{"num_hidden_layers": 12, "hidden_size": 448, "num_attention_heads": 7, "num_key_value_heads": 7, "head_dim": 64, "intermediate_size": 1792, "vocab_size": 2545, "hidden_act": "gelu", "norm": "layernorm", "norm_place": "pre", "norm_eps": 1e-05, "positions": "rope", "rope_theta": 10000.0, "rope_fraction": 0.25, "qk_norm": false, "attn_scale": 0.125, "bias": "all", "tie_word_embeddings": false, "parallel_block": true, "init": "normal", "init_std_qkv": 0.0201, "init_std_o": 0.0201, "init_std_up": 0.0201, "init_std_down": 0.01, "optimizer": "muon_variant", "learning_rate": 0.00787, "lr_mult_down": 2.0, "beta1": 0.93, "lr_head": 0.0081, "max_grad_norm": 1.0, "warmup_steps": 200, "schedule": "wsd", "decay_fraction": 0.893, "decay_shape": "linear", "final_lr_fraction": 0.0, "batch_tokens": 65536, "max_seq_len": 1024, "doc_mask": true, "train_tokens": 325500000, "max_steps": 4967, "dataset": "wikipedia_en"}
MLP neurons of a small language model. Each row is named by its layer, matrix (up: input weights) and neuron, and shows model dimensions 288-415. Each number is 128 + 32 x the weight over its row's rms, rounded and kept within 0 to 255.
Before each neuron's rows, "fires on" lists the tokens most often at its 100 highest values on Wikipedia text that the model never trained on. A number after a token or word is its count.

fires on: "ing" 17, "ed" 15, "ated" 7, "ive" 7, "ost" 6, "ent" 6
L4.up887 [ 92 154 115 130 119 168 142 142 150 138 161 149 155 162 137 147 156 119 100 120 153 161  83 154 126 126 123 124 146 107 161 129 168 135 135 124  76 131 140 105 104  86 115 153  79 127 164 162 161 110 116 134 145 182  71 172  52 112  64 198 120 131 148 115  95 144 180 163  63 104 123 104 165  68 179  78 137  99 123 183 177  66  67  75  88  93 135  42 146 112 107 115 150 129 123 129 128 138 140 149 129 150 163  73 125 148 117 104 104 197 193 135 113 137 143 111 182  76 186  91  81 155 112 129 178 141 150  83]

fires on: " the" 27, "-" 16, "s" 7, "yl" 6
L6.up790 [143  99 129 119 124 122 140 162  90 105 160  85  97 121 136  90 103  53  84 111  94 140  90  86 129 147 149 115 158 182 132 206 169 124 193 150  84  84 155 115 110 134 134 150 115 159 134 116 110 168  95 165 102 165 140 144 206 213 116 134 117 160 131  82 128  95  81 176  65  85 171 118 142 165  47  92 179 148 142  89 146  91 179 104  71  88 144 142 150 129  99  77 120 151 119 137 121 139 179 104 184 138 120 131 141 194 103 111 160 164 139 117 139  85 105 100 127 128 136 119 117 126  44  62 114  95 145 143]

fires on: "he" 27, "i" 17, "o" 12, "le" 10, "an" 8
L3.up526 [138 122 191 102 167 159  90 127 135 175 182 163  45 151 140 132 116 140 146  99 144 183  66 128 134 131 141 178 136 136 130 156 179  86  88 161 144 125 181 161 138 120 101  84  75 138   7  89 153 156 140 150 116 174 145  90 130  76 112 105 165 124 124 174 118 116 168 154 109 145 127  90  63 156 159 152 145 151 150 122  90 106 143 153 118 152 206 137 102 154 157 192 144  48 100 127 139 157 128 135 173 117 104  97 152 152 144  98 146 169 149 107 129 117 131 135 169 199  93 124 112 148 121 139 132  68 110  81]

fires on: "e" 13, "ed" 12, "." 11, " of" 9, "al" 6, "on" 5
L4.up181 [192 149 177 111  99 135 171 140 125  64 122 148 113 150 169  57  77 111 125  92  97 164 140 116 105 139 138  95 180 132 172 146 157  95 123 116 206 136 125 109 140 119 126 114 118 140 101 131  95 120 140 113 111 118 135  81 123 149  92 121 169 132 112 150 150 199 159 152 161 130 124 143 151 137 147 155  80 114 167 120 163 102 133  69 110 147 135 189 108  88 130 111 114 131 112   9 130 114 186 103 140 201 133 151 102 109 130 121 104  90 141 151  83  73 130  91 145 126 134  88 122 119 147  66 164 134 139 156]

fires on: ":" 36, "ord" 13, "ax" 8, "." 7, "n" 4, "ol" 4
L3.up618 [112 128 135 139 151 111 131  99 148 120  95 135 191 148 158 158  93 136 195 111  96 101 137 122  99 151 100 101 163 170 104  87 118 126 121 157 117 111 171 137 152 120 140 128 137 113 120 120  75  50  95 107  99 154 174 122 148  97 115 141 132 147 127 125 148 115 130 136 137 156 142 150  78 138 115  77 192  85 141 113 124 105 138 113 130 109 165 155 186 129 126 138 161 116 100 119 121 109  93 166 176 169 134 117 131 114 117  97 103  67  81 138  94 111 183  69 132 179 156 117 131 102 126 156 145 143 145 137]

fires on: "id" 18, " was" 14, "ose" 10, "os" 9, "ed" 8, "qu" 6
L3.up1171 [154 218 152 146 109  85 130 102 129 109  94 150 146 133 105 128 175 120 124 134  94 112 115  89 110 136 125 171 122 159 129  83 151 113 132 135 190 114  79 127 103 123 101 116 127 117 151 150 134 156 137 141 144 132  57 155 125  97 137 125 109 126 144 160  94 122 145  84 129 113 107  79 146 155 174 105 118  83 138  89 125 107 100 120  86  79 103 106 110  98 109 103 137 181 131  62 134 149 129 103 117  89  98 118  98 107 156 123  64 124 186 144 155  98 159  66 136 139 186 164 180 116 110 176 130 118 118 124]

fires on: "-" 28, "y" 8, "ov" 5, "ir" 5, "ip" 5
L4.up70 [140 121 122 123 166 154 132 132 151 149 118 135 141 141 160 149 101 122 122  88 118 146 110 125 164 152 118 116 119  97 111 153  96 154 138 134  42 152 115 107 144 125 107 151 182 118 161 133 149 110 127 118 118 155 153 133 183 201 116 144 118  89 146 185 144  71  84  96 165 106 162 133  93 177 135  91 101 220 101 155 100 158 128 189 131 132  89 114 151 136 113  75  96 141 105 134  95 113 152 106 165 122  95 105  72 129 125  80 158  44 170 183 177 111  97 141  64  60 134 122 190 143 150 196 109 110 166 161]

fires on: "on" 33, "or" 17, "ul" 12, "an" 11, "t" 9
L3.up1067 [126 126  91  96 167 137 142 117 150 136 142 123 152 102 135  79 168 131 110 151 157 129 185 217 130 179 153 146 165 101 139 154 153 112 131 111 200 106  54 126 132 140 113 149 118 133 157 130  90 103  63 179 148 147 127 137 157  97 146 126 115 160 152 142 157 180 144  77 149 144 147 129 166 153  94 117 183 142 125 122 181  88  71 143 115  77 117  87 128 107 189  80 118 168 140 123 114 183 117 134 129 161 190 138 118  96 130  95 132 163 126 116 126 106  81 158  74  89 123 127 160 106 133 205  97 137 134 141]

fires on: "p" 14, "n" 11, "r" 9, "en" 7, "an" 5, "ction" 4
L4.up267 [171 126 123  91 147 162 110 110 184 138 140 109  47 138 203 156 133  96 127 155  22 195  94 104 138 139 124  91 155 144 107  81  96 136 112 171 115 129 109 124 112 149 120 143 104  90 131  97 164 111 112 112 164  76  88 129 136 125 139 236 164 145 228 127  76  81 121 158 102 121  91  93 132 115  94  43  95 113  89 118 134 144 142  81  90 144 135  97 147 148 137 114 132  93 123 160 115 108  94 147 142 161 172  83 158  89 112 131  88 134 122 140 136 114  87 110 105  88  78 155 141 150 147  78 184 155 168 133]

fires on: " to" 18, " would" 9, " will" 7, "ight" 7, " cont" 7, "ust" 6
L6.up118 [116 174 145 105 109 177  98  89  97 160 158 135 125 155 109 117 186 108 104 108 112 120 169 131 144 176 166 115  97 147 142 121  88 114  88 173 174 115 179  70 129  97 161 153 117 111 122 109 157 151 111 105 148 118 128 106 135 114  88 163 132  89 127 166 160  71 161 165  88 111 127 122 141 130 129 138  70 117 167 150 135 143 105 131 127 117 142 123  27 125 157 175 147 172 173 131  75 128 123 116 144  95 167 129  55 117 156 101  88  88 183 146 138 140 181 115 197 114 119 111 191 119  93 131 129  99 146 153]

fires on: "s" 31, "op" 14, "m" 7, "an" 5, "ar" 4, " Ex" 4
L3.up889 [128 108 132 132 119  65 101  74 178  81 140 154  95 133 161 186 141 114 123 131 128  92 125 153 126  92 150 179 111 114 116 100  94 144 134 117 106 162 128 133 128  98 149  75 186 124 173 120 183  69 120 154 119 150  82  32 114  90  86 161 166 129 167 148 161 128  99 128 128 200 121 181 130  65 106 117 138 118 120 186 119  96  93 222 148 116 120 161  91 148 137 107 149 122 118 119 153 140 116  82  95 200 132 124 131  82 155 103 145 150  82 123  81 152 134 160 119 161 115 168 164 122 112 142 166 133 116 163]

fires on: "l" 17, " |" 15, "id" 12, "c" 8, "g" 5, "m" 4
L3.up726 [ 91 138 141 103  85 104 133 125 107 169 137  89  75 162 112 122 171 107 118 105 128 134  85  81  77  94  92 119 152 131 119 117 117 113 194 168 168  82 148 125 118 136 171 170  83 172 101 195 155 146 106 151 160 165  57 179 129 171 169 129 117 104 114 121  95  99 195 134 119 141 101 104 174 121 140 131  97 135 129 152 167 182 129 126 151 165 189 111 101 152 139 117 155 114  80 131 139  97 164 126 108 155 150 140 112  94 151 130 159 136 122 119  96 114 155 138 137 124 156 121 133 163 160  87 115 153 156 117]

fires on: " of" 14, " for" 10, " his" 8, "ing" 7, "anding" 6, "ous" 5
L6.up372 [ 90 159 110 107 111  99 139 175 180 123 160 158 100 147 134  97 107 154 165 130 110 132 119 100 142 141 141 147  80 127 107 104 171 112  97 155  80 102 149 121 170 124  82 127 132 151 149 118 210  62 170 108 185 103 118 130 178 146 110 102 161  92 122 177  93 128 161 143 141  79 195 132 183  91 164 189 124 142  69 138 168 123 114 149 146 141 132  72 162 146  56  90 151 146 205 154 130 120  88 172 155 180 150 118 115 119 170 139 119 157  59 132 146 153 104 181 141 112 147 155 129  75 115 125 122 110  99 103]

fires on: " of" 30, "us" 8, " for" 6, "y" 5, "res" 4
L3.up434 [ 75 157 135 139 166 124  93 157 141 116 114  96  53 111 116 123 114 110 102  96 152 168 119 137 137 164 147 138  84  80 181  92 151 164 129  86 157 124  40 104 142 136 187  91  71 153 155 119 178 123  81 114 105 108 200 157 145  83  72 124 109 139 107 147  95 152 132 174 111 150  97 136 148 151  45 124 110 132  90 145 156 145 168 168 107 137 158 131 191  91 114 137  75 158 109  80 164 119 159 149 133 155 116 116 121 141 122 123 178 128 151 106 112 104 153 152 193  99 133 147 143 132 131 165 104 142 127 113]

fires on: "ank" 24, "t" 18, "reat" 8, "í" 5
L3.up1259 [162  94 142 135 124  56 120 126  95 197  97  89 120 106 160 186 157  91 206 179 137 167 145 117 142 124 150 148 119 161 152  89 113 181 173 146  95 116 119 146 108 106 159 173 167 104 109 146 153 155 119 167 128 131 180 126 137 100 140 143 155 167  96 108 117  69 100 104 114 108 100  63 101 150 127 138  88 170  83 158 147 196 165  89 131 176 136 116 208 127 132  97 113 152  89 121 106 131 121 144 107  90 120 113  60 172  97 107 117 156  52 136  94 142 141 117 154 167 160 130 122 124 120 100 163  67 138 137]

fires on: "el" 14, "al" 11, "ar" 9, "d" 8, "ed" 8
L4.up916 [113 158 140  84 146 156 144  80 157 212 138 164 140 126  96 152 133 127 148 137  90 141 128  37 106 148 127 156 125  77 149 156 166 118 122 111  82  84 193 140 175 122 103 139  76 155 115 140 175 113 106 132 152 152 151  86 171 132 129 108 152 159 100 138  92 166 159 186 140 139 179 135 150  92 143 118  85 152 101 141 112 156  93 144 128 142 172 103 134  98 155 168  96 105 105 132 120  99 168 186 149  71 159 142 124 141  83 135 103 169 169  74 105 162 112  66  97  79 137 121 155 139 130  99  91 167 126 139]

fires on: " of" 41, " Mount" 4, "a" 4, "e" 4
L4.up1687 [115 128 100 124 142 128 162 129 179 162 187 153  61 158  71 147 122 165  78  73 114  74 138  87  71 115 170 134 143 119 120 170 191 130 140  87 127 126 155  73 134 121 146  71 105 140 126 118 137 134 130 143  94 130 181 198 154 105 157 185 152 145 126  80 155 153 120 164 134 130 116 111 130 124  82 120 181  88 182 184 178 127 137 141  54 165 102 156 125 128 112  77 103 146 141 178 199 108 145 129 128 142 111 152  82 124 126 137 116 110 112 142 198 164 150 122 137  76  82 131 116  92 136  83 129  65 185 144]

fires on: ";" 48, "," 23, " |" 23, ")," 4
L6.up1630 [ 94 146 129 154 111 134 142 172 102  69 126 126 132 119 139 116 124  66 158 102  78 149 144 129 120  74 153 120 131 140 127 106 160 143 138 127 114 145 134 141 159 139 111 120 135  66 104  79 148 133 160 129 143 144  76 162 145 128 143  97 156 158 164 199  68 135 130  84 156  89 157  82 106 185 133 148 149 155 109 134  76 166 148  92 120 126 127 117  86  94 142 127 170  71 136 176  79 118 164 102  97 120 136 164 175  96 126 147 137 107 135 143 138  88 131  85 143 196 123 126 156 109 189  93 134  83 155 155]

fires on: "," 41, ")," 15, " |" 9, "c" 6, ";" 4
L6.up768 [138 159 161 159  77 123 135 112  83 101 117 154 133 167 118  83 174  99  80 106  93 171  91 185 143 132 136 117 169 136 152  61 174 127 144 170 160 153 137 130  49 136 131 156  56 150 157 121 140 169 148 121 171 132 151  94 133 125 178  92  98 135 135 126 117 146 145  81  83 172 172  97 178 139 141 125 141 197 173 165 141 130 128  95 131 116 117  68 179  70 117  76 115 141 105 150 131 139 164 153 130  89 116 163 116  72  75 159 145 167 102 171 100 141 141 137  97 141 131 120 179 115 107 146 112 133 160 145]

fires on: "I" 13, " I" 10, " not" 9, "'t" 8, " to" 5, " Open" 5
L6.up339 [176  71  99 106 150 110  87 162 160  82 119 150 208 156 111 115 143 121 150 111 116 147 183 187 144 179  69 175  52 136 116 187 114 157 118 103 113 150 131 119 169 109 171 189 164 152  58 121  89 144  85 160  64 136 138  99  98 108 160 136 131 151 162 157  91 124 106  97 128 131 135 129 163 111  79  94 117  66 109 153 159 145 126 135 113 109  98  75  82 154 129 133 135 124 118 148 128 198 137 143 153 164 135 143 149 115 131 129  85  98  98 198  77  95 142 128 158 120 133 166 137 158 144  83 132 145  61 140]

fires on: " of" 34, "ly" 15, "iz" 13, "ography" 5, "m" 5, "as" 4
L3.up250 [194 144 166 154 155 129  76  80 155 177 116 125 121 120 106 180 151  69 126 128 179 101 117 212 122 151  73 106 120 127  97 131 106 134 140 127 110 152 109  90 192 141  90 189 132 140  75 102  86  76 111 150 141 111  95 111 154 123 126 106 103  61  91  88 141 160 157 143  98 112 153 107 185  67 165 112  85 120 133 115 112 144 117 185 161  57 193 112 147 147 123  87 139 131 113 175 117  81 106  93  85 129 117 130 110 107 144 154 116 118  79 108 226  79 164 156 108  92 136 115 147  88 131 129 105 126 187 153]

fires on: "u" 24, "m" 15, "ag" 7, " km" 7, "a" 5
L3.up82 [203 134 155 106 132 164 150  76  86  79  68 108 161 189 116 126 105 142 129 128 126 195 148 119 120  96 168 151 114 138 161 169 179  97 114 149 111  73 110 150 101  98 131 133 127 121 130 205 131 129 129 156 121 165 132 142 150 160 173 152 156 122  82 128 176 128  85  67 112 152 127 113  87 128 108 137 149 159 168  92 130  95 162 113 105 122 132 100 180 168 123 114 161  93  97 115 142 157 202 118 114 115 155 123 108  81 109  80 136 146 139 114  82 107 105  97 157 149 191 140 180  94 141 117 137 160 140 118]

fires on: "h" 16, "ar" 12, "i" 7, "al" 6, "at" 6, "he" 5
L4.up642 [132 110 125  87 122 142  84  68  97 197 136  72 141  77  88 113  97 157 107 176 124 118  79  57 106 160 125 145 109 183 166 174 136  82 200 113 150  93 167 130 136 159 144 105  66 141 128  67 168 130 123 125 180 136 150 138 124 123 120 114 160 152 166 156 116 144 190 154 124 145  98 160 188 142 110 150 164 159 152 169 116 153 124 113 123  78 141 134 153  84 158 169 123 102 156  96  95 107 126 101 144 123 132 143 108 166 157 109 117 138  84 140 107 113 137 166 101  94 126 119  94 125 126 129 128 121 171 178]

fires on: " to" 23, " of" 13, " not" 11, " " 8, " just" 4, " it" 4
L6.up1514 [164 142 114 144  99  80 116  87 147 100 144  91 170 185 141 152 113 133 124 131 157 109 146 112 128 204 105 121 130 139  87 154 103  77 146 111 145 137 170 132  72 104 123 116 131 134 107 138 124  78 149  77  85 128 142 152  90 130 166 102 165  93 206 167  99 137  97 118 108 151 146 132 120 103 147 162 122  69 144 135 157 116 139 134 113  84 176  78  81 170 165 122 160  98 138  97 170 160 121 144 112  90 105 106 136 164  75 116 131 124 135 157 137 180 160 107 179 120 174 174  90 125 130 138 137 167 112 113]

fires on: "r" 47, "ra" 17, "h" 9, " Tr" 8, " Br" 4
L4.up917 [111  70 116  73 107 118 141 158  58 164  80 125 131 116 117 132 122  21 105 103 131 145 126 138 145  90 136  82 141  41 146 125  86 145 189 125 140  50 196 145 149 170  92 110  71  92 135 148 121 151 156 118  40 165  95  91 125 116 139 156 113 112 101  84 115 166 107 134 106 161 142 152 145 111 163 130 118 102  59 121 165 108 109  93 136  94 122  74 159 108 127 114 126 167 162 105 159 104  59 108 168 165 110 195  73  92 152 143 148  96  98 126  95 109 147 131 139 179 120 193 137 133 158 115 167 157 168 129]

fires on: "," 33, " and" 17, ")" 12, ";" 10, ")," 8
L6.up1707 [116 148 154 116  66 156 113 158 162 116 111 163 190 156 169 114 192 107 191 104  76 113 145 181 157  95 183 149 219 110 141 116 184 173 186 169 129 106 137 141 105 132 103 116 185 149  82  86 141 179 114  86 138 170 122 150 110 130  92 120  76 186 127 129  98 138 146 126  86 145 174  79 164 147 112 125 123 183 130  88 143 130 137 101 132  87 109 131  95 146 201  84  93 130 116 177 114 110 163 117 152 139 158 135 116  98 147 116  81 206 116 134 110 148  44 121  85 110 137 176 147 188 177 132 154 100 153 188]

fires on: "an" 24, "e" 13, "s" 7, "ian" 5, "i" 5
L4.up1251 [125 122 137 125  89 127 145 164 138 114 151 142 158 149 141 201 160 140  85 167 131 128 176 116  93 112 147 185 138 143 145 152 184 121 174 158 131  97 183 137  93 163  53 112 111 114 144 173 121 113 129  70  98 166 159  78 161  95 105 135 188 132 151 143 193 119  96 122 154 163 111 174 133 136  81 152 121 155 171 107 105  87 124 110 116  68 141 130  74 116 185 101 115 117 157 107  89 185 116 113  65 170 152  89 179 128 162 157 104  92  96 174 143 132 134 157 144  99 132 169 152 158 150 224 137 107 147 133]

fires on: "." 27, "sh" 10, "g" 6, "am" 6, "ra" 6, "le" 5
L6.up636 [151 135 164 107 168 166 163  84 114 117 108 141  89  94 104 131 114 148 165 161 132  85 105 131 151 119 147  65 110 105 107  79 146 128  86 166 157 165  70 171  82 102 137  97 111 136  67 180  97 144 151 152 158  99 141  91  95 172 119 145 136 149 108  68 121 173 134 132 163 122  69 148 134  98 123 162 143 113 159 159 105 179 141 134 148  79 127 176 136 135  96 117 145 119 112 120 163  99 107 194 113 107 177 180 194 125 121 148 110 152 119  92 117 159 115 140 171 120  86 120 129 144 136  79 111 151 165 140]

fires on: "s" 26, "-" 12, " or" 5, "yn" 5, "et" 5
L4.up472 [140 140 125  70 160 136 145 117 136 121 178 110 148 142 128 130 135 142  89 141 124 112 108  84 140 144 156 152 196 118 140 145 149 101 123  77 121 120 121 121 112 117  88 120 129 161 179  89 168 121 120 123 128 108 171  86 176 134 145 151 117 139  91  56 131 147 133 171 148  82 211  91 139 143  87 104  71 125 116 123 119 126 161 131 107  86  92 137 150 141 149  96 128 134 120 125 145 193 113 125 106 125 160 143 131 140 131 113 101 121 181 102 116 118 130 137 101 121  68 109 159 132  97 124 139 196 166 198]

fires on: " as" 20, " As" 14, "m" 10, "ly" 6, " much" 5, "o" 4
L6.up989 [221 121 205 154 111 139 104 134 114 140 154 109  88 101 126 151 204 131  98 126 120 111 157 121 156 174  52 132 140 165 112 147 144 109 117 177 143  82 128  99 156 114 152 125 174 171 114 132 104 102 134 130 106 119 142  94 138 110 164 170 159 159 110 130 145 154 134 102 169 125 105  93 143  95 128  89  69 183 154 157 124  86 135 104 198 117 139 129 133 106 147 124  65 104  85 126 144  87 119 108  99 161 146 163 122 129 109 129  81 199 118 132 150  92 145 137 175  93 143 125 158 116 136 149  65 163 118  92]

fires on: "," 24, ")" 17, "\"," 10, "\"" 10, ";" 7, " along" 7
L3.up542 [ 97  83 150 131 102 102 115 104 158 131 127 187 147 111 191 104 125 132 149 103 147 125 132 103 128  97 112 134 122 156 117  80 144 171 110 151  97 153 125 167 165 155 146 103 104 114 118  87 118 145  70  82  85  92 120 146 115 129 116  94 105 111 120 108 142 104 134 114 129  90 136 151 133 123  92 120 133 153 129 102 133 105 150 108 103  96 174 113 136 140 146 164 103 110 134 154 132  73 127 124 109 125 114 114 198  87 167 119 101 123  81 182  86 123 102 165 131  65 102 167 160 165 152 112 169 141 100 145]

fires on: "o" 17, "re" 16, " Gre" 9, "in" 7, "u" 6, "a" 5
L6.up1483 [177 120 174 172 138 156 136  87 129 119  65 114 104 104 150 113  85 119 115  98 101 137 128 135 154 147 175  96 120 167  80 195 174  92 148  84 124 129 150  97 153 113  80  78  84 126  88 128  49 142  83 135 121 178  99 169 120 161  87 140 109 117 134  89 136 145 110 102 127 154 103 143 113 143 119  75 127 122 162 119  92 140 154  49 143 109 150 133 105 163 115 105 185 129  87 106 113 111 108 106  72  90 189 127 118 108 124 125 129 146 177 100  95 113  98  81 117 142 146 120 126 180 119 111 153 121 193 155]

fires on: "or" 16, "on" 16, " Sw" 10, "at" 6, "w" 5
L3.up388 [138 156  92 149 100 139 152  97  84 163  96 155 157 154 117 123 134 156 137 161 176  89 113  75 219  76 156 117 109 171 151 155 129 148  79 160  85 119  62  95 107 126 162 188 119 127 168 142  81  88 128 148 117 127  96 116 146 194  93 206 108 140 112 158 167 136 146  65 162 147 148 105 144 151 132 125 224 129 142  65 159 147  85  78 136  81  84 137  97  99 161  75 113 154 111 103 100  79 145 140 150 108 164 149 143 159 131  70 104 119 130 157 129 150 164 155 133  94 127 178 102  89 130 185  97 143 119 120]

fires on: " |" 18, "ry" 15, "r" 10, "n" 8, "air" 8
L3.up496 [105 112 136 113  91 152 171 107 165 149 111 163 149 149 120 137 118 148 168 141 108 133  52 135 142 115  89  64 159 133 100 168 124 110 178 183 152 164 159  93 135 198 161 154 139 143 101 110 167 132 109  77 203 118 128 170 165 156 138 123 111 168 134 134 166 125 148 131 155  67 129  69 146 179  73  46 139 146 127 129 171 119  81 122 131 155 141 105 134 111 146 130 167  53 169 140 170 111 117 118 150 156 122 113 101 145 143 155  91 154  93  96 127 156  71  92 128 143 102 195 151  41 113 109 162 159 102 102]

fires on: "'" 21, "ed" 12, " more" 9, "et" 7, " died" 7, "ing" 7
L3.up268 [133 185 137 115 137 132 119 141 120 149 100 169  94 125 177 106 174 119 180 139 177 102 123 150  82 163 152  78 128 164 147 139 140 116  91 133 128 111 134 163 209 104 145 109 124 103 128  78 111  95 173 134 121 113  86 171 106 129 164 115  80 162 110 109 131  90 169 107 146 104  80  67  91  85 174 159 193  70 145  94 117  76  52 139 110  96  81 123 166 120 132  53 149 171 154 110  74 178 157 113 140 143 201  92 154 104 142 149  80 180 147 115 150 110 101 166 130 167 139  66 101 149  59 186 184 137 185  73]

fires on: " |" 36, ";" 21, "," 15, " and" 13, "." 4
L4.up1211 [178 133  68 135 131 182 106 110  67  97  79 134 148 139 174 117 173 129 174  83  60 140 146 163  86  66 146 112 144  97 119 116 138 151 106 117 148 137 174 123 160 121 117 128  86 108 157 113 130 165 122 109 128 124 102 144 142 114  86 122 121 137 103 126 126 131 143  90 141 124 188 160 102 137  72 150 147 181  79 167 161 151 175 108 111 136 132 125 125 140 148 104 128  74  93 189  91 114 124 101  82  72 151 102 169 168 139 153  65 108 152 122 153 110 155 169 117 125 144 190 152 126 186 101 156 140 138 114]

fires on: "m" 35, "n" 23, "l" 20, "ann" 5, "ts" 4, "t" 4
L3.up1291 [ 75 147 139 123  59  72 128  88  86 138 176 120 100 115 137 157 123 117 104 136 117 124 114 141 157  94 113 179 144 160  95 102 120  91 127 137 113  95  50 147 112 137 153 154  54 126 147 172 117 208 133 194 163 224 129 132  97 160 110 193 138 152 125 131  69 102 125 140 125 181 147 100 156  87 120 142  91 161 124 120 101 106 145 132 132 113  86  96  16  66 169 110 106 121  79 104 118 116 162 113 146 122 104 118  71 134 127 161 157 126 146 161 160 116 148 153 162 153 184 104 107 107  96  73 148 135 141 102]

fires on: "d" 14, "ed" 10, "ive" 9, " long" 6, "ose" 6, "en" 6
L4.up1702 [ 76 166 116 163 118  80 160 169 138 129 104 110 123 167  63 141 141 130 127 117 125 142 133 122 123 122  99 121 105  94 124 131 124 137 153 194 132 154 106  93 187 118  82 123 152 115 117 128 158 143 153 120 156 137 117 125 119 107 114 120 110 100 100 192 122  97  92 145 127 122  74 111 134 143 152  84 127  89 109 131 185 147  86  93 178  88 143 129 166 185 131 106 147 140  69 111 167  68 165  65 113 103 106 111 141 143 113  99 108  85 113 160  81 102  49  95 127 139 153 190 177 119 153 125 125 158 107 110]

fires on: " U" 40, " by" 8, "ak" 7, " |" 7, "U" 5, "F" 5
L6.up919 [143 143 125 141 138 123 126 166 117 137 171 136 114 148 152 142 141 111 157 163  91 125 156 126 149 130  99 145 117 146  54 160 103 142 144  82 131 135 100 148  98 120 104 110  81 128 107 132 112 126 107 159 240  97 109  95 103 130  91 132 156 122 128 196  95 132 148 166 141  55 149 138 133 157 147 127  99  59 150  71  84  61 138  98 121  72 132  71  95 148 108 113  91 111 156  51 145 121 147 141 106 152 151  91 142 101 152 136 182 174 147 114  76 180 152 171 145  47  95 126 119 136 119  85 136 102 151 149]

fires on: "s" 16, "is" 15, "o" 13, " Is" 7, "ist" 7, "an" 7
L3.up590 [132 148 145 182 196 173 128 163 174 154 110 122 132 127 139 105 128  87 143 132 183 137 102 152 138 113 156 195 113 149 111 117 133 163 136 121  88 119 119 161 114 127 121 121 101 172 142 120 128 132 106 169 121 172 109 146 199  81  89 126  68 131 135 117  98 112 194 116 116  92 109 106  80 125 136 126  92 113 105 102 106 178 155 167 107 190 151 116  70 123 132 118 111 110  75 118 174 127 153  77 117  12 118 156 156 131 156  68  62 153 116  94 135 123 127 161 156 169 127 110 189 154  99 126 119 133 161 141]

fires on: "at" 31, "e" 12, "on" 9, "a" 9, "s" 9
L4.up1594 [114 141 145 112  64  68 127 171 198 141 193 161 108 135 166 170  51 126 206 114 124 111 114 194 145 101 120 106 152 103 168 172  89 108 150 161  84  32 136 129 134 152 123 149 115  79 172 148 155 109 164 107  92 145 152  51 210  80 136 118 138 111 196  75 114 186 123  97  75 128 146 141 207  97 113 156  99 159 139  69 114 109 146 101 161 110 197 108 111 104 167 137 133 114 191 138 108 104  97 105 130 172 157 136 143 111  71 151 132 128  79 148 159 127  97 124  85 136 144 110 160 120  99 150 149 112 142 158]

fires on: "out" 13, "on" 12, "e" 10, " in" 10, "ing" 8, "," 7
L4.up27 [137 124 140 124  67 123 139 181  92  69 105 143 120 113 159  79  54 108 124  91 128 156 148 147 174 148 153 115 147 140 103  89 127 132 129 127 144 124  97 137 138 155 126 187 133 104 114 153 117 165 102 168  62 121 145 132 157 122 135 104 135  75 182  46 127 135 153 155 146 124 160 111 159 123 163 153 136 138 109 123 157  99 105  98 128 168 148 150  46 135 132 135 126 119 155 143 141 130 143 152 135 156 165 138 134 117 172  97 117 105 197 141 131  84 146 174 169 130 120 144  96 119 101 104  76 141  97  92]

fires on: ":" 34, "ar" 12, "A" 12, "." 8, "rab" 5
L3.up1431 [139 117 123  82 109 134 179  78 124 140 142  42 190 128 158 114 126 135 128 134 129  46 176 139 127 150 119 152 137  92  91  59 140 152 103 101  94 136 107 164 122 113 165  69 150 139 128 109 210 106 132 140 103 139 128 133 158 125 116 108 116 137 184 127 108 126 151 146 124 147 119  81 135  93 107 119 164  86 144 115 144 161 164 148 195  74 164 177 167 125 113 142 129 168  68 121 119  56 192 160 104 157 132 109  79 117 132 105 162  47 106 141 136  94 170  76 109 146 178 177 110 168 127 213  68 130 124 187]

fires on: " or" 12, "he" 11, "y" 8, "us" 8, "a" 8, " on" 7
L6.up1385 [ 55 120 166 140 131 115  96 128 121 121 139  96 123 100 123  74  92 181 152 106 128  78 140 140 158 105 150  62 173 139 143 122 116 141 105 135 105 113 101 147 129  95 190 143 118 139 129 135 157 168 103 124 134 200 150 112 190 154 133 127 111 162 129 112 135 141 117 114  88 174 183 138 129 152 119 120 163  83 120  98 106  99 149 176 126  76 181 134 145 166 153 136  46 182 119 128 153  60 103 108 156 136  80 150 165 183  44  47  77  97 152 133 143  56 114 165 144  80 145 179 119 149 149 181 133 153 122 144]

fires on: "al" 11, "ing" 10, "rom" 9, "ince" 7, "el" 7, "le" 6
L4.up1714 [122 118 155  87 127 137 145 149 110 114 117  62 163  81 119  99 101 148 159 165 143 143  83  76 107 145  39 121 131 109 103 100 149 139 116 111 131 119 110 139 144 165 109 129 131  94 121 118 122 180 112  96 152 138  76 128 128 123 135 107  89  99 127 174 151 106 134  75 166 146 103 223 129 128 155  33  97 141  27 132 134 153  99 121 191  96  78 123 138 104 131 126 139 119 104 122 138 210 151 111 153 173  92 196 124  76 162 159 135 116 168 164 154 143 215 110 156 111 176 126 142 102 124 116  78 141 114 132]

fires on: "ag" 22, "ar" 16, "ing" 14, " |" 11, "c" 8, "ed" 6
L3.up161 [109 146 137 112 102 137 168  52 185 124 139 166 150 169 105  60  81 103  96 139 116 144  91 153 212 164 164 117 118  95 144 137 104 165 117 115 116  91 131 153 111 111 152 132 132 142 142 132 126 184 133 139 114 187 124  86 143 132 141 176 135  39 149 130 167 116 134 120 136 164 163 120 139 108 126 192 141 120 110 112 140  75  90 107  85 140 140 119 153 105 173 190  85 165 148 150 138 148 137 126 176 159 117 144 156 145 156  86 137 110 155 139 114 166  96 121  94  95 181 147 105  95 101 116  88 116 119  75]

fires on: "uc" 18, "re" 13, "ogn" 8, "or" 8, " comple" 8, "on" 8
L3.up209 [187 171 108 117  78 113 106  65  74 163 159 185 179  84  76 105 131 120 114 189 117 138 126 168 118 121 145 102 127 112 159 183 131 101 115 155  94 112 159 125 101  71 134  89 169 129  97 146 104 138 127 150  50 123  83 100 175 151 122 117  81  57 124 107 134 104 148 111 129 173 136  45 148 173 102 161 176 168 133  93 104 140 134 112 121  76 136 119 130 115 118 137 106 100 149 163  97 108  90 132  74 127 104 110 116 180 110 131 148  98 142  89 137  60 149 196 136 113 114 115 176 133 111 148  94 148 135 132]